config.toml
intermediate_size = 512
parallel_block = false
decay_fraction = 0.606
MLP neurons of a small language model. Each row is named by its layer, matrix (gate and up: input weights) and neuron, and shows model dimensions 32-95. Each number is 128 + 32 x the weight over its row's rms, rounded and kept within 0 to 255. A neuron's up and down rows have the sign that makes its largest values positive.
Before each neuron's rows, "fires after" lists the tokens most often just before its 100 highest values on Wikipedia text that the model never trained on. A number after a token or word is its count.

fires after: " |" 44, "|" 22, ";" 8, " of" 6
L2.gate91 [105  96 112 104 133 117 125 148 122 132 100 121 125  97 137 109 119 121 106 131 168 157 135 158 115 121 131  75 145  85 166  77 197 119 137 145 114 134 118 114 113  66 104  84 127 152 150 123 181 122  75 127 136 138 109 114 175 138 170 128 178  94 158 149]
L2.up91 [173 102 124 131 156  90  65  90 167  83 115 181  80 162  81  79 124 134 133 109 176 133 123 130 151 143  90 106 145 129 102  89  90 149 171 139 152 124 163 183 158 119  89 114 141  12 196 159 179  67 117 105 124 125 157  96 155 118 130 129  69  87 157 106]

fires after: "," 38, " $" 12, "." 11, "′" 7, " multip" 5
L3.gate31 [133 118 148 139 105 134  89 178 117 102  93 182 143 157  81 171 149 168 136 148 141  88 169  93 125 167 100  89 121  91 189 156 186 100 135  98 103 118 203 151  99 103  95  71 154  53 129  69 189 190  79 129 153 121 111 151 132 153 168 103 109 136 147 143]
L3.up31 [114 122 115  61 152 156 153 151  95 108 139  62 113 149  77 190 181 132 124 128 127 103 120 113 164 148 107 114 117  69 104 107  70  92 158 158  80  85 115 192  66 183 116  88 151  70 178  83 176 135 172 105 128 160 140 112  95  90 110  71 141 134 116 104]

fires after: " |" 38, " well" 18, " est" 5, " the" 4
L3.gate298 [135 105 163 131 139  45  91 109 105  99  76 142  96 155 131 104 132 129 150 193 123 103 141 190 101 136 158  76 168 145  88 137 158 140 135 109  95 142 159 128  85 162 113 116 183 144 197 195 116 122 126 153 121 143 118 136 101 168 133 158 120 216 124 184]
L3.up298 [120 161 107 148 152  92 130 135 141  72  89 142 100 161  77 163  96 110 130  96  90 100 139 148  98 113 110 162 116 133 120 155 129  82  91 123 150 139 108 137  84 125 132 127 167  75 193 131 193 197 153 147 175 132 125 139  97 173 123 161 114 159 151 165]

fires after: " U" 26, " No" 15, "." 6, " A" 5, " Ref" 5
L3.gate481 [129 109 139 109 103 156 159 122 160 147  87 166 133  38  77 111 176 158 167 132 101 140  58 152 141  92  84  93 185 155 205 106 127  84 108 125  66 129 153 131 131  91 149 118 141 104 106 152  73 112 106 149 151 100 105 114 130 155 156 121 109  67 122 124]
L3.up481 [103 102 128  71 120 128 130 116 157 162 101 162 100  71  67 158 159 142 137 136 114  67  49 140 123 108 120 143 135 102 184 118 119  91  98 141  74 143 131 113 140 104 133  91 172 154  87 161  82  99 117 135 132  78 122 112 106 120 120 107 111  81 143 129]

fires after: " |" 63
L7.gate119 [155 150 135 128 103 162 159 101  43 153 143 107 165 169 101  77 111 116 110 165 186  49 176  46  80  98 104 101  95 123 126 131  97 111  83 131  97 179 141 138 139 178 101 100 101 172 124 127 124 100  81 183 153 158 137  88 132 123 110 112 141 170 115 138]
L7.up119 [205 141 119 174 137  90 130  79 158 179 196 118 113 172 110 115 126  92 143 119 120 102 163 138 103 106 138 134 151 127 104 134  87 145 176 155 101 183 177 167 115 143 117 115 171 165 155 114  97 169  73 171 139 205  91 116  88 188 200 111 108 123 147 134]

fires after: " the" 53, " a" 8
L3.gate160 [ 68 111 124 142 160 114 134 133  93 107 136 139 141 152  87 153 184 115 153  96 157  94  87 155 188  91 141 107  82 190  68 115 141  99  97  89 123 106 166 140 114 150 101 143 102 118 125  85 121 130 100 165 139 138  83 125 138 139 102 120 155 166  52 133]
L3.up160 [ 86 109 170  91 119 146 152 151 147 133 152 169 122 172 111 159 152 104 169 118 144 102 149 171 200 125 169 148  77 149  85 131 126 131 171 120 151 101 124 124 132 183 113  99  92 110 105 119 120  98 155 167 131 114  92 173 134 162 101 162 195 145 158 123]

fires after: "|" 19, " 9" 9, " 2" 6, " 3" 6, " 195" 5, "m" 5
L7.gate330 [ 98 140 113 113 156 163 120 143 133 159 150 113 118 172 158 161 124 139 142 168 134 127 117 183 105 109 154 161 150 146 153  96 164 143 123 100 141  82  93 137 171 115 141  47 192 196 113 130 114 101 138 143 152 157 162 187 123 181 150 146  89 160  78 120]
L7.up330 [ 64  93  77 118 125 171 123 141 120 175 139 163  73 117 109 174 141 138 131 126  95 120 110  91 190 130 155 190 108 148 100 154 126  60 146 170 102 115 124 126 165 141 136 136 102 173 134 144 133 148 106 125 201 109 112 150 126 156 159 140  99 106 155 103]

fires after: "\n" 45, " pl" 11, " c" 4, " ent" 4
L2.gate417 [168 157 209 143 131  95 121 154 149 144  82  97  81 135 167 145 109 162 147  87 171  82 161  77 157 213 107 118 152  96 113 182 192 119  98 131 119  67 115 134 145 146 113 122 146 120  65 130 159 155 130 101  85 144 134 111 101 142 122 101 118 164 146  90]
L2.up417 [129 137 149 132 140 137 160 170 165  95 121  88 136 162 101 144  77 153 118 120 212  77 174  95 127 168 181 169 166  89 139 164 135 112 111 151  91  82 101 144  93 128 147 153 140 139  92 132 182 162 139 131  77 146 145 117 117 167  99  80 154 117 126 130]

fires after: "\n" 42, "." 14, " of" 6, "," 4
L2.gate398 [ 74 147 147 196 138 164 167 156  60 130 150  74 152 106 111 178 119 116 128  83  77 105 144 107 168 182 114  91 117 116 116 115 138 127 113 128 114  88 135  80 143 179 106  86 152  63  86 123  98 149  82 151 119  75 118  98 128 149 104 102 143 147 110 145]
L2.up398 [ 97 104 111 183 133  93 109  91 133 138 136 179 124  87 177 113 171 151  97  52 145 153 103 106 113  91 162 131  90 200  54 145 149  86 139 100 143 153 159 101 118 134 143 194 114 116 123 109 196  85  61 118 153 139 116 140 111 110 194  61 104 100 110 136]

fires after: " F" 34, " D" 11, " A" 11, " M" 9, " S" 4
L7.gate5 [109 176  90 108 143  95 108 111  52 117 120 138 124 147 127 178 155 168 103 110 131 155 175 130 174 121 146 128 146 117 103 162 125 103  44  91 154 142 134  90  89 118 147 144 138 162 142 114 121 143 132 110 102 133  95 114 150 135 129 124 124 118 142 150]
L7.up5 [151  98 194 114 147 182 174 123 152 110 133 107 154 100 164 120 149 180 136 103  84 118 148 163  67 179 138 156 123 150  85 144 127  90 132 171 150  40 133  88  87 162 171 101 132 144 164 128 141 168 156 114 111 149 158  95  80 150  89 158  74 137  97 170]

fires after: "\n" 35, " one" 22, " most" 7, " some" 6
L2.gate442 [121 117 191 168 128 101 129  74 144 122 142 168 119  96 103 122 181 122 120  93 112  68 119 133 144 128  85  29 101 111 129 115 127  69 102 141 130  98 100 153  52 118 164 152 108 166 106 121 165 123 157 142 132 193 106 109 144  65 117  70 113 127 118 149]
L2.up442 [ 84  98 155 136 167 126 188 108 153 143 153 162 122  66  72 100 174 167 112 128 119 136 107 125 188 111  96  97  91 127 168 126 137 105 140 146 166  83 150 117  57 101 141 135 130 160 130  94 173 140 109 174 106 138 139 129 151 129 106 119 164 141 141 138]

fires after: " on" 32, " On" 10, "On" 8, ":" 5, " (" 5
L7.gate319 [163 159 143 127 151  77  94 125 122 155 115 137 124 176 124 122 120 172 152 136 115 106 127 160 118 146 167  67 123 117  74 154  90  79 110  92 108 170  90  83 110 101 150 110 133 101  98 185 161  87 124 134  65 112 153 149 127  78  91 207  96 118 127  76]
L7.up319 [110 100 159 200 132  86  97 127 127 164  85 156 139 136 104 144 142 140 142 160 116  40  78 175 154 119  83  99 106 114 136 138 105 103 162 123 121 144 160 153 106  84 187 130 125 147 168  90 147 129 115  78  43 110 157 116 107 114 157 118 147  90 162 144]

fires after: " the" 62, " 18" 4
L3.gate309 [178 105  95 125 115 104 146  85 140  99 170  77 200 110 103  62 144 126 123 101 110 131  93 101 155  98 190 118  85 161  77  95  95 144 107 117 115 100 151 110 145 105 151 170 166  92 139  93  62 146 158 108 125 104 130 117 117 168  91 165  91 133 109 178]
L3.up309 [156 114  82 145 111  95 134  72 157 104 183  81 138 140  76  56 134 148 120 126 160 156 104  79 171 119 176  99 110 181  62 119  84 138 120 112 128 131  50  85 150 151  93 152 176 132 127 112 125 106 194 137 135  43 112 108 100 156 118 176  77 164 144 137]

fires after: " on" 42, "On" 12, " On" 10, "|" 7
L7.gate33 [148 125 132 122 171  81 124  82  99 174 113 113 101 123 106 125 113 132 125 157 141 116 109 115  81 179 147 137 108 130 194 181 133 142 130 126 126 133 216 171  73  92 180 123 112  67  30  93 195 153  82 112  95 158 133 215 139 141 130 180 117  94 186 112]
L7.up33 [142 178 117  83  65 151 126 153 137  79 105 129 119 154 105 119 166 135 167 194 123 122 105  99 152 141 226 161 142 113 207 100 149 131 131 169 129  29 142 138 172 111 102 136 107 100 167 153 122  66 148 109 155 138 140 187 131 110 122  96  79 124 133 101]

fires after: "." 42, "," 14, "\n" 11, "-" 8, "ure" 4
L2.gate242 [144 160 130 103 109 143 132  94 105  55  75 108 151 152 169  95 129 157 120 183  92 148 175 124 113 104  56 138 122 147 127 184 128 118 165 116 134 134 143 146 117 175 174 128 127 126  85  99  60 118 116 181 124 172 136 137 129 220  97 128 145 128 146 169]
L2.up242 [168 172 151 173  93 139 112  53 149  43 143 126 117 215 110 150 156 108 142 183 110 112 149 104 106 113  48 163  72 146 129 133 113 152 154 157 135 106 128 144 109 109 155 149 142  92 137  87  85 171  91 142 131 134 139 152 106 143  94  61 138 130  91 128]

fires after: " United" 27, " the" 17, " in" 6, " a" 4
L2.gate470 [ 73 128 120  63 146 166  89 192 132 120  74 159 122  96 133 148 132  63  71 164 166  65 139  70 161  93 180 153 149 124 138 108 121 158 158 207 134 132 136 123 109 139 156 102 126  84  89 138 148 115 145  64 141  87  91  76  95 149  94 108 196 142 140  65]
L2.up470 [ 86 102 131  99 142 136  74 161 156 106  80 170 108 133 121 158 151  63  76 143 161  87 134  88 120  97 135 145 109  92 187 116 116 140 170 185 127 108 124 106 160 151 149 109  94 102 103 132 151 137 120 103 120  68  89 109  62 133 104 112 191 156 132  69]

fires after: ":" 34, "–" 20, " on" 10, " |" 5
L7.gate344 [171  94 112 130 232 126 120 208 136 114 101  81 127 102  70 124 129 118  70 137 125 124 134  94  86 185 146 180 106 136 169 165 101 121  98 144  89 128 151 142 134 115 143  64 115  83  80 158 137 179 121  76 113  82 149 180 130 120 148 125 134 141 192 126]
L7.up344 [ 98 162 126 130 194 145 123 158 171 139  70 151  87 136 130 125 116 118 150 146  75 101  95 133 136  80 158 145 172 154  64 105 141 152  60  87 167  80  85 132 118 157 143  72 130 137 119 102 156  79 162  91  92 129 116 117 116 119 119 102 143 137 114 123]

fires after: " (" 48, ";" 10, "born" 8, " born" 4
L7.gate355 [133 195  84 140 164 129 137 131 114 141 110  91  74 141 137 109 129 161 188 153 114 112 157 165 107 125  93 159 149 138 133 104 151 100 113 148 116  92 107 157  80 104  77  96  87 104 111 138 167  95 143 131  82 147 138 149  71 118  94 182 114 167  93 136]
L7.up355 [ 29 161 154 115  90 152 151 142 176 107 157 171 133  75 116 134 112  82 129 148 145 119 121 168 119 119 107 106 134 137 119 113 144 145 129 118 128 120  69 104 142  75 108 131  95 148 151 133 121  87 123  94 100  83 144 163 169 129 142 139 125 171 115  80]

fires after: " S" 28, " K" 8, "S" 8, " R" 6, "-" 4, " F" 4
L7.gate154 [141 131 141  57 135 154 140 136 108 144 141 143  93 137 113 122  81  91 104 168 157 110 160 112 108  88  75 118 109 172 127  63 121 193  99  77 112 146 128 105 103 113 151 100  74 117 126 136 136 109  99  99  62 201 167 150 146 113 165 124 118  81  81 147]
L7.up154 [227 130 170 132 148 105 100  61 132 106 121 110 127 110 135 154 123 190 128 126 120 124 150  92 155 150 126 107 160 103 117 138 105 101  55 158 167 173 166  90 135 131 158 147 168 149 130 161 116 182 127 184 110  90 148  88 103  98 148 134 155 109 118 118]

fires after: "|" 53, "\n" 28, " 9" 6
L7.gate465 [ 88 151 129  55 106 109 130 112 115 159 124 128 111 118  72 137 118 108 183 106 136 131 103 116 123 162 152 107 108 143 103 126 176  45 107  96 113 151 123 102 101 178 179 137 134 150  97 114 157 139 114 168 173 109 125 164 209 143 148 169 144 111 154 107]
L7.up465 [ 68  81  65 161 162 122 119 124  93 188  66 104 114 118  96 139 156 199 165  51 154  91 138  79 124  81 145 195 180  91 157 101 145 106 175 133 111  73 167 158  99 117 189  97 175 154 123 115 156 108 134 117 131 117 152 208 156 136 123 168 173 138 119 114]

fires after: "\n" 34, " |" 12, "|" 10, "==" 6, "li" 4, "Pro" 4
L2.gate79 [148 111 160 115 132 136 171 150 140 127 128 110 137 176  82 170 130 145  95  86 135  86 148  78 145 191 125 105  48  74 146  69 158 141  59 123  72  94  97 154  94 140 116 152 180  94 120  95 120 141 143 115 111 171  91 130 143 137 103 182 162 160  93  93]
L2.up79 [104  99  96  83 111  63  79 104 160 118 129  88  98 137 109  90 142 136 148 137 227 170 125 143 139 154 104 184 112 115 101 100 132 118 122 143 117 105  62 153 147 138 182 138 199 161  97 193 142 108 101 155  87 149 147 123 136 177  78 124 141 140  91 184]

fires after: " the" 43, "|" 7, ";" 6
L7.gate371 [159 133  88 121 131 118 168 125 171 174 161  87 169 121 129 174 129 136 107 152 142 143 189  90 162 175 122 131 104 122 155 136 175  82  91 108 127 147  64 122  96 156 135 125 119 159 114 161 174 149 142 108 120  85  88 137 164 146 185 136 162  77 134 141]
L7.up371 [159 126  86 209 130 157 143 163 127 128 155 106  89 153  96 209 144 173  73 122 116 131 121 129  96 153 109  77  99  67 148 103 132  92  92  95 115  84 116 154 156 107 114 122 127 156 133 181 159 163 130  45  85 104 145 120 131 140 123 109 116 133 129 106]

fires after: " on" 45, "On" 13, " On" 9
L7.gate77 [163 154  93 141 170 185 133 146  82 119 136 188 111 119  95  98  77 136 105 156  73 143 152 130 123 141 134 131 122 185 120 143 149 134 115 111 171 136 165 112 139 113 119 143  98 114 126 173 148 158 143 144 126 119 133 204 104 123 117 159 180 124 167  78]
L7.up77 [124 149 122 124 135 140 130 101  94 131 162  90 145 182  76 130 173 129  88  62 127 105 140 159  85 119  75 124 145 177 146  67 166 153  84 177 181 138 145 143 153 153  73 120 163 115 154 151 134 114 147  89  89 146 131 159 135 130  85 122 132 151 151 126]

fires after: "\n" 41, "–" 16, " (" 13, "==" 11, "===" 6, " \"" 4
L2.gate397 [171 112  89  58 138 118 127 155 177 148 107 123  50 131 138 136  88 158 141 132 113 129  92 129 153 210 144 156 155 111  56 122 187  86 133 143 147  88 126 132 112 189 195 149 157 135 127 148 109 121 161 110 113 135 135 121 120 147 182  87  84 154  84  54]
L2.up397 [170 168 129 156 113  78 181 151 147 116 131  81  97  89 141 113 137 164 107 103 112  94 156  94  93  87 124 135  91 144 118  73 125 139  78 175 177 105 100 139  59 109 141 167 170  69 121 134 172 149 142 140 109 129  66 149 113 137 124 133  95 185  85 138]

fires after: " |" 34, "-" 14, "," 8, " a" 6, " p" 5
L7.gate229 [139 126 109 177 209 179 184 235 159 113 146  73 124 106 169 114 123 154 142 190 168 110 156 151 114 174 119 153 100  97  46  92  94 101 171 144 139 144 156 135 157 162 139  68 101 118 148 113  99 102 152  98 144  95 115 153 128 140 152  90 143 129 111 172]
L7.up229 [102 160 130 123 103 163 140 107 175 113 113 118 150 147 141  75 114 204 130 134 189 142  82 167  64 136 102 171 128 117 166 110 114 100 170  82 160 157 207 180 136 157 184  86 104 176 142 111  77 145 127 101 176  90 140 135 141 156 111  82 131 170 180 140]

fires after: "." 43, " |" 9, " Mar" 5, ")." 5
L3.gate433 [165 141 104 137 174 141 128 163  99  83 100  83 127 125 142 140 131 144  94 133 160 118 126  97  81 109 155 120 121 107 100 107  66 128 132  81 145 172 171 196 139 158 146 129 100 180 190 145 112 102  92 139 117 125  81  85 139 129 106 118 151 112 124  86]
L3.up433 [117 120  91 165 119 139 106  67 150 156  85 141 111  58 174 125 149 131 105 120 155 158 160 140 130 126 121  81 132 152  91  72  82 159  82  48 161 124 184 133 127 113 180 183 145 128  91 188 129 172 145 184  97 127 162  68 174 146 103 170 170  72 172 118]

fires after: " the" 26, "," 16, " /" 6, " of" 6
L2.gate152 [ 69 103 115 108 143 115 139 125 151 169 166  92  75 103 164 130 131 151 104 192 107  82 169 133 156 183  92 181 123 124 142 127 132  93 122 135 154 143 120 100 166  95 155 152 138 161 140 119 119  84 155  75 117 124 134 134  99 118 152  94 106 157 195 134]
L2.up152 [ 63 121 135 142 138  84  93 118  56 101 134 135  58  66 107 108 179  78 129 122 114 124 173 107  91 114 125 131 150 144 124 121  49 106 102 116 131  88 121 140  78  97 150 196 136  97 132 139 107  89 167  66  86 155 121 118  79 118  96 211  99 164 135 123]

fires after: "." 40, "–" 16
L3.gate392 [182 105 127 101 135 137 156 150 142  87 138 109 150 126 175  89 123 130 128 126 121 172 119 113 122 120 139 111 102 143 148 143  95 133 134 148  80 135 189 113 168 189 161  74 126 175 154  92  85 119 159 115 136 127 158 130 142 101 131 111 142 112 166 115]
L3.up392 [196 142 177 114 155  97 116 105 160 106 136 105 124 126 138 126 114 132 152 113 167 205 157 139 159 131 160 126 176 103 114 169 169 130 167 121 104 134 168 158 125 134 145  87 110 100 108 116 124 138 131 129 155 110 111 151 131 118 148 132  91  90 161 133]

fires after: "," 24, " b" 20, " B" 6, " C" 5
L7.gate244 [150 111 114 149 114  98 123 126  73  91  86 123 108  85 105 202 123 104 100 122 126 128 126 136 154 125 116 134 162  61  67 134 186 147 111  90 156 131 179  74 164 120  59  38 133 109 128 148 151 119  97  89 106 144 152 137 139 120 101 130 158 137 111 103]
L7.up244 [133 126 179  93  55  76 136 135  62 130 151 132 167 165  73  96  95 100 143 117  62 140 108 157  73 136 203 110 185 164 157 139 128  85 161 126 169 195  51 161  86  90 144  70 178 107 132 123 114 142  89 160 150 110 109 117 152  70 161 100 165 130 136  91]

fires after: "|" 50, "\n" 28, " |" 8, "ateg" 4
L7.gate392 [135 141 143 114  93 181 111 141 149 146 115 160 180  79  81 191  65 157 133 145 108 159 126 147 107 121  93 137 139 144  45  57 127  98 137  85 111 131  60 145 138 163 148 140 195 140 130 118 184  96 162  78 163 127 146  98 108 111 138 132 124 128 119 123]
L7.up392 [ 99 117 151 157 108 122 114 127 173 166  75  99 124 131  63 128  82 160 137 148 173  93 120 119 127 147 134 130 101  81 167 190 157  51 120  79 108 120 113 137  97 168 103 102 157  93 197 113  99 148  96 137  99 136 136  93 120 162 107 172 163 138 143 115]

fires after: " |" 52, "ind" 7, " w" 5
L2.gate41 [ 53 158 136  87 120 145 182  96 136  74 168 178 140 145 131 128 157  90 101 147 144 110 115 133  86  84 134 154  76 153  92 118 109 119 115 104 105 130 164 155  23  88 102 155 203 122 124 103 151 183 144 126 138 126 126 111 122 105 139 116 148 162 101 105]
L2.up41 [190  63  77  90 120 167 152 104 119  68 164  74 142  96 146 157 145 111  79  98 171 138 113 167  78  86 112 175 127 148 136 129 114 170 125 112 131 172 118 123 164 115 188  78 115 118 143  82 131 137 127 149 153  91  39 114 158 135  63 111  80 184 143 190]

fires after: " D" 16, " G" 14, " P" 10, " C" 6, " K" 5, "D" 5
L7.gate510 [120 111 125 131 104 134 192 164  99 109 105 155 122 169  99  96 123 133 130 139 136 154 172  97 147 131  80 179 150 136 140 119  68  85  75  63 173  92 128  97  91  88 117  98 143 114 153 129 172 139  78 132  50 192 107 148  95 120 123 120 100 174 163 107]
L7.up510 [ 78 149 148 142 142 124 134 171 179 113 104 121 133 145  94 143 162 100 157 135 119 136 125 132  90 116  57 106  70  91 117 163  98 140 124 126  67 119 103 103 166 107 105 218 154 136  79 119 114 155 121 169 143 146  81 135 116 146  96 129 160 124 196 173]

fires after: " H" 27, " C" 15, " A" 11, " E" 8, " P" 8, "C" 4
L7.gate57 [ 93 116 124 155 147 100 143 165 154 120 103 175 126  95 114 116 145 108 108  61  93 117 172 119 155 174 139 167 148 136 134 104 114  92 136 120 148 190 109 116 155  92 127 130 130 193 108 100 155  71 131 109 160  95 157 141  76 130 188 128  91 160 106 130]
L7.up57 [132 139  94  64 116 153 159 146  94 144  79 142 138 188 136 124 162  90 119 103 127 108 107 106 168 126 110 143 189  63 136 134 101 123 140  98  90  93  96 149 122 132 126 177 136 166 130 157 151  80 138 129 157  99 145 137 136 162 123 167 124  77 152 134]

fires after: "\n" 62, ".\"" 5, ":" 4
L7.gate350 [149 116 171 136  86 100 136 111 106 135 173 128 128 101 108 133 136  77 130 138 143  59 173 125 117  53 104 179 156 112 164 102 126  96 139 119 165 163 178 160 121 184 123  76 138 177 105 173 185 144  97  81 166  95  95 101  97 164 113 124 158 127  72 127]
L7.up350 [129 141 148 146  44 171 123 169 156 124 110 115 203  98  92  89 133 143 158 105 113  85 126 100 106 163 117 153 166 105 151 134 141 131  73  62 123 164 102 147 123  76 118  97 200 135  88 172 128 105 142 119 157 138 121 114 147 103  88  74 182 110 140  69]

fires after: "\n" 58, "." 6, " Team" 4, ")" 4, " Year" 4
L2.gate194 [156 139 138 141 122  90 152 151 155 132 137 146 117 127  77 186 171 116 163 102 135 136 167 200 117 152 165  64 109 114 126 122 127 171 173 122 137 146 110 191 128 154 106 128  63  89 134 132 148 139 130 167 101 111 155 124 159 141 144  96 106 176 117  87]
L2.up194 [149 119 192 135 128 119 127  86 158 129 156 160 133  93 133 128 131 120 121 100 196 115 155 125 130 127 126 120 131 124 107 108  91 143 150 156 161 152 112 135 136  50 131 197 121 104 134 113  78 205 145 100 108 156 100  86 129 117 110 124 163  85  83 145]

fires after: " He" 19, "," 18, " his" 6, " where" 4, "See" 4
L2.gate191 [192  91 128  44 138 134 108 163 137 183 138 107 114 162 132  95 125 101 114 117 165 124 106 107 167  58 103  73 168 128  81 182 100 122 124 110 146 197 119 146 151  97 127  59 119 145 127 188 147 112 119 117 212 117 155 127 121 120  90 140  79 118 140  99]
L2.up191 [172  88 148  92 155 128 163 123 160 146  94  92 169 164 155  95 130 115 114  86 147  89 103  99 128  83  95  84 120 129 134 161 150 131 161 118 135 143 119 192 170  91 174  77  93 111 135 178  98 110  85  92 180 104 172  83 174 133  83 121 109 118 129 104]

fires after: "." 37, " the" 16, "–" 12, " (" 6
L7.gate4 [119 187 139 143  95  88 129  62 117  88  89 145 103 135 111 112 147 180 153 106 139 111 123 108 185 168 145 111 110 157  92 155 180 137 100 142  93 148 116 182 129 178 107 119 135 147 145 120 181 108 113 117 117  96 128 147  69  96 135 160  22 139  96 135]
L7.up4 [122 158 104 131 110 139 114 213 122 199 144 117 123 102 116 137  42  65 151 177  65 107 102 106 116 126 160 115 144 169  97 148 118 143 122 146  94 111  92 168 145  96  99  97 169 149 152 120 134 146 132 132  90  89 169  55 118  96 161 130 124 135 179 102]

fires after: " in" 34, " of" 10, " from" 6
L7.gate440 [159 116 103 104  90 140 121  77 166 152 126 135 140 163 147 154 155 132 136 151 161 145 146  93 139 207 135 142 106 139 138  95 122 110 157 138 156  44 130 104 110 151 152 143 105 180 153 112 120  96 127 137 143 106 133 130 124 172 131 150 201 135 134 159]
L7.up440 [109 152  92 132 175 131 171 183 164  98 178 129  70  37 170 128 156 127 142 168 145 175 116 108  88 139 141 148 105 116 180 101 151 151 122 174 169  80 158 124 135 107 180  76 167 113 193 151 120  87 105  69  81 111 163 161 205 112 167  83 120 132 129  87]

fires after: " the" 33, " The" 22, "," 6, "The" 6
L3.gate277 [177 142  94 154 110 101 162 127  91 141 146 181 145  93 120 152 181 169 105 120 104 129 150 143 119  65 167  77 165 142  80 162 126 159 103 152 157 153 118 126 162 134 103 140 102 131 115 129 104 153  71 106 104 158 147 139 151 162  98 149  86 134 121 183]
L3.up277 [139  98 157 145 141 139 122 164 132 141 131 145 207  82  76 162 177  89 151 158 169 133 152  63 168 125 196  98 170 145 153  96 115 175 157 120 148 170 134 110 157 163  92  89 176 130  34 113 102 127  72 110 111  95 179 123 121 121  83 132 121 146 170 147]

fires after: "\n" 97
L3.gate361 [131 176 166 102 158 134  94  99 161 216 107 169 126 125 138 123  80 120 129 100 179 105  95 133 184 106 106 129  67  90 120 115 184 142 145 107 112 115 142 144 144 168 123  80 107 110 138 133 101 125 175  96 122  90 105 125 119 110 131  71 123 154 122 115]
L3.up361 [123  64  70 150 106 161 137 165 133  63 218  88 212 142 123 163 121  68  86 137  79 103 115  68 133 126 126 145 133 134 194 127  82 145 114 150 118 107 115  98  94 110 165 124 166 139 149  95 110  74  86  79 182  80 144  99 104 187  79 101 150 122 104 118]

fires after: ":" 29, "." 14, " their" 5, " +" 5, " n" 4
L3.gate166 [ 94 147 106  99 171 121  82 154 117 113  96 148 130 155  91 140  94 154  97 122 179 123 123 130  76 151 107 168 109 104 102 111 170  85  84 119  97  93 137 126 127 178  96 100 137 154 124 170  69 145  90 215 194 109 132 163 157  82 172 105 160 130 142 101]
L3.up166 [118  80  95  67 193  81 112 145 120  77 159 104 126  71 130 116 133 110  71 106 136  84 133 105 135 161 173 108 188  71 143 135 130 136  99 111  86 126 148 152  90 175 174 105 147 100 142 106 160 171  88 139 144 119 156 126 147 144 137  80 116 139 105 138]

fires after: " C" 27, "C" 8, " c" 8, " D" 8, " Col" 7
L7.gate362 [ 97 172  75 143 191 122 126 121 139 130 127 176 113 129 128  57 113 167 122 124 129  75  45 162 117 169 109 124 110  96 172 141 113 148  41  81 144 115 111 190 158  79 143 112  56 164 139 126 179  80 179 152 125 121 141 174 147 217 114 159 105 138 162 112]
L7.up362 [ 56 108 139 128 169 132 185 146 124 102 129 169 176 141  78  89 103 132 211 105 180 115 143 111  80 143 111 103 121 141 113  95 122  90 120 119 191 163 106  77 124 109 116  88 134 159 120 117 138 174 164 202 127  93 126 119 138 145 137  83 117 187 135 173]

fires after: "|" 59, " November" 5, " Phil" 4
L7.gate286 [ 88 128 105 145 179 105 142  79 171 165 105 172 179 129 113 166 135 146 103 140 118 170 167 178  92 176 121 122 154 144  75 138 130  66 113 179 174 114 112 104  92 118 135  83 159 130 133 116 129  96  98 109 150  94 155 171 133  94 118 169 139 118  92 102]
L7.up286 [ 71  78 121 138 133 127 178 167 163 176 185  88  91 121  80 165 149 145  97 157 110 103 170 152  95 116 130  90 117 152 145 153 165  87 148 155 168 101 108 138 134 161 121  71  65 156 118 124  94 173 165 137 128 126 133 163 120 142 174 179  84 125 171 115]

fires after: " of" 13, " more" 12, "x" 11, " al" 5, " near" 5, " less" 4
L7.gate193 [152 149  90 127  99  75 122 117 120 127 100  99 154 149 144 122  82  92 131 169 109  93 152 147 112 178 143 130 110 130  71  88 182 120 101 152 103 116 148  41  84 111 101  95 195 152 138  76 165 108 139 131 133 147 206 154 121 120 150 148 134 139 120 120]
L7.up193 [106 183  92 158 161 114 116 149 196 123  63 109  69 177  86 101 125  80 116 116 147 127  91  90 130 105  74 126 194  92 134  84 129 157 134 174 152  66 115 105 126  89 109  70  97 117 135 209 152  75 118 159  99 131  90 131 145 121 137  77 123  28 146  99]

fires after: "\n" 63, " $" 6
L2.gate451 [133 130 138  61 126 182 110 154 117 156  88 113 100 100  82  83 151 101 145  81  95  87 127  86 132 145 116 102 129 153 167  98 128 130 116 148 127 117 122 124  70 113  90  91 154 120 116 119 112 133 118 105 150  74 149 149 151 116 138 160 143 141 110 115]
L2.up451 [ 94 148 179  69 114 135 119 171 111 129 115 156 105 113  99 131 149 129 120 139  98  54 157 100 126 144 149 103 188 112 191 126 129 103 106 141 111 124 129 105 123 135 145 126 155  57 127 117 115 144 147 111 177  80 155 124 136 125 171 151 141 128  93 110]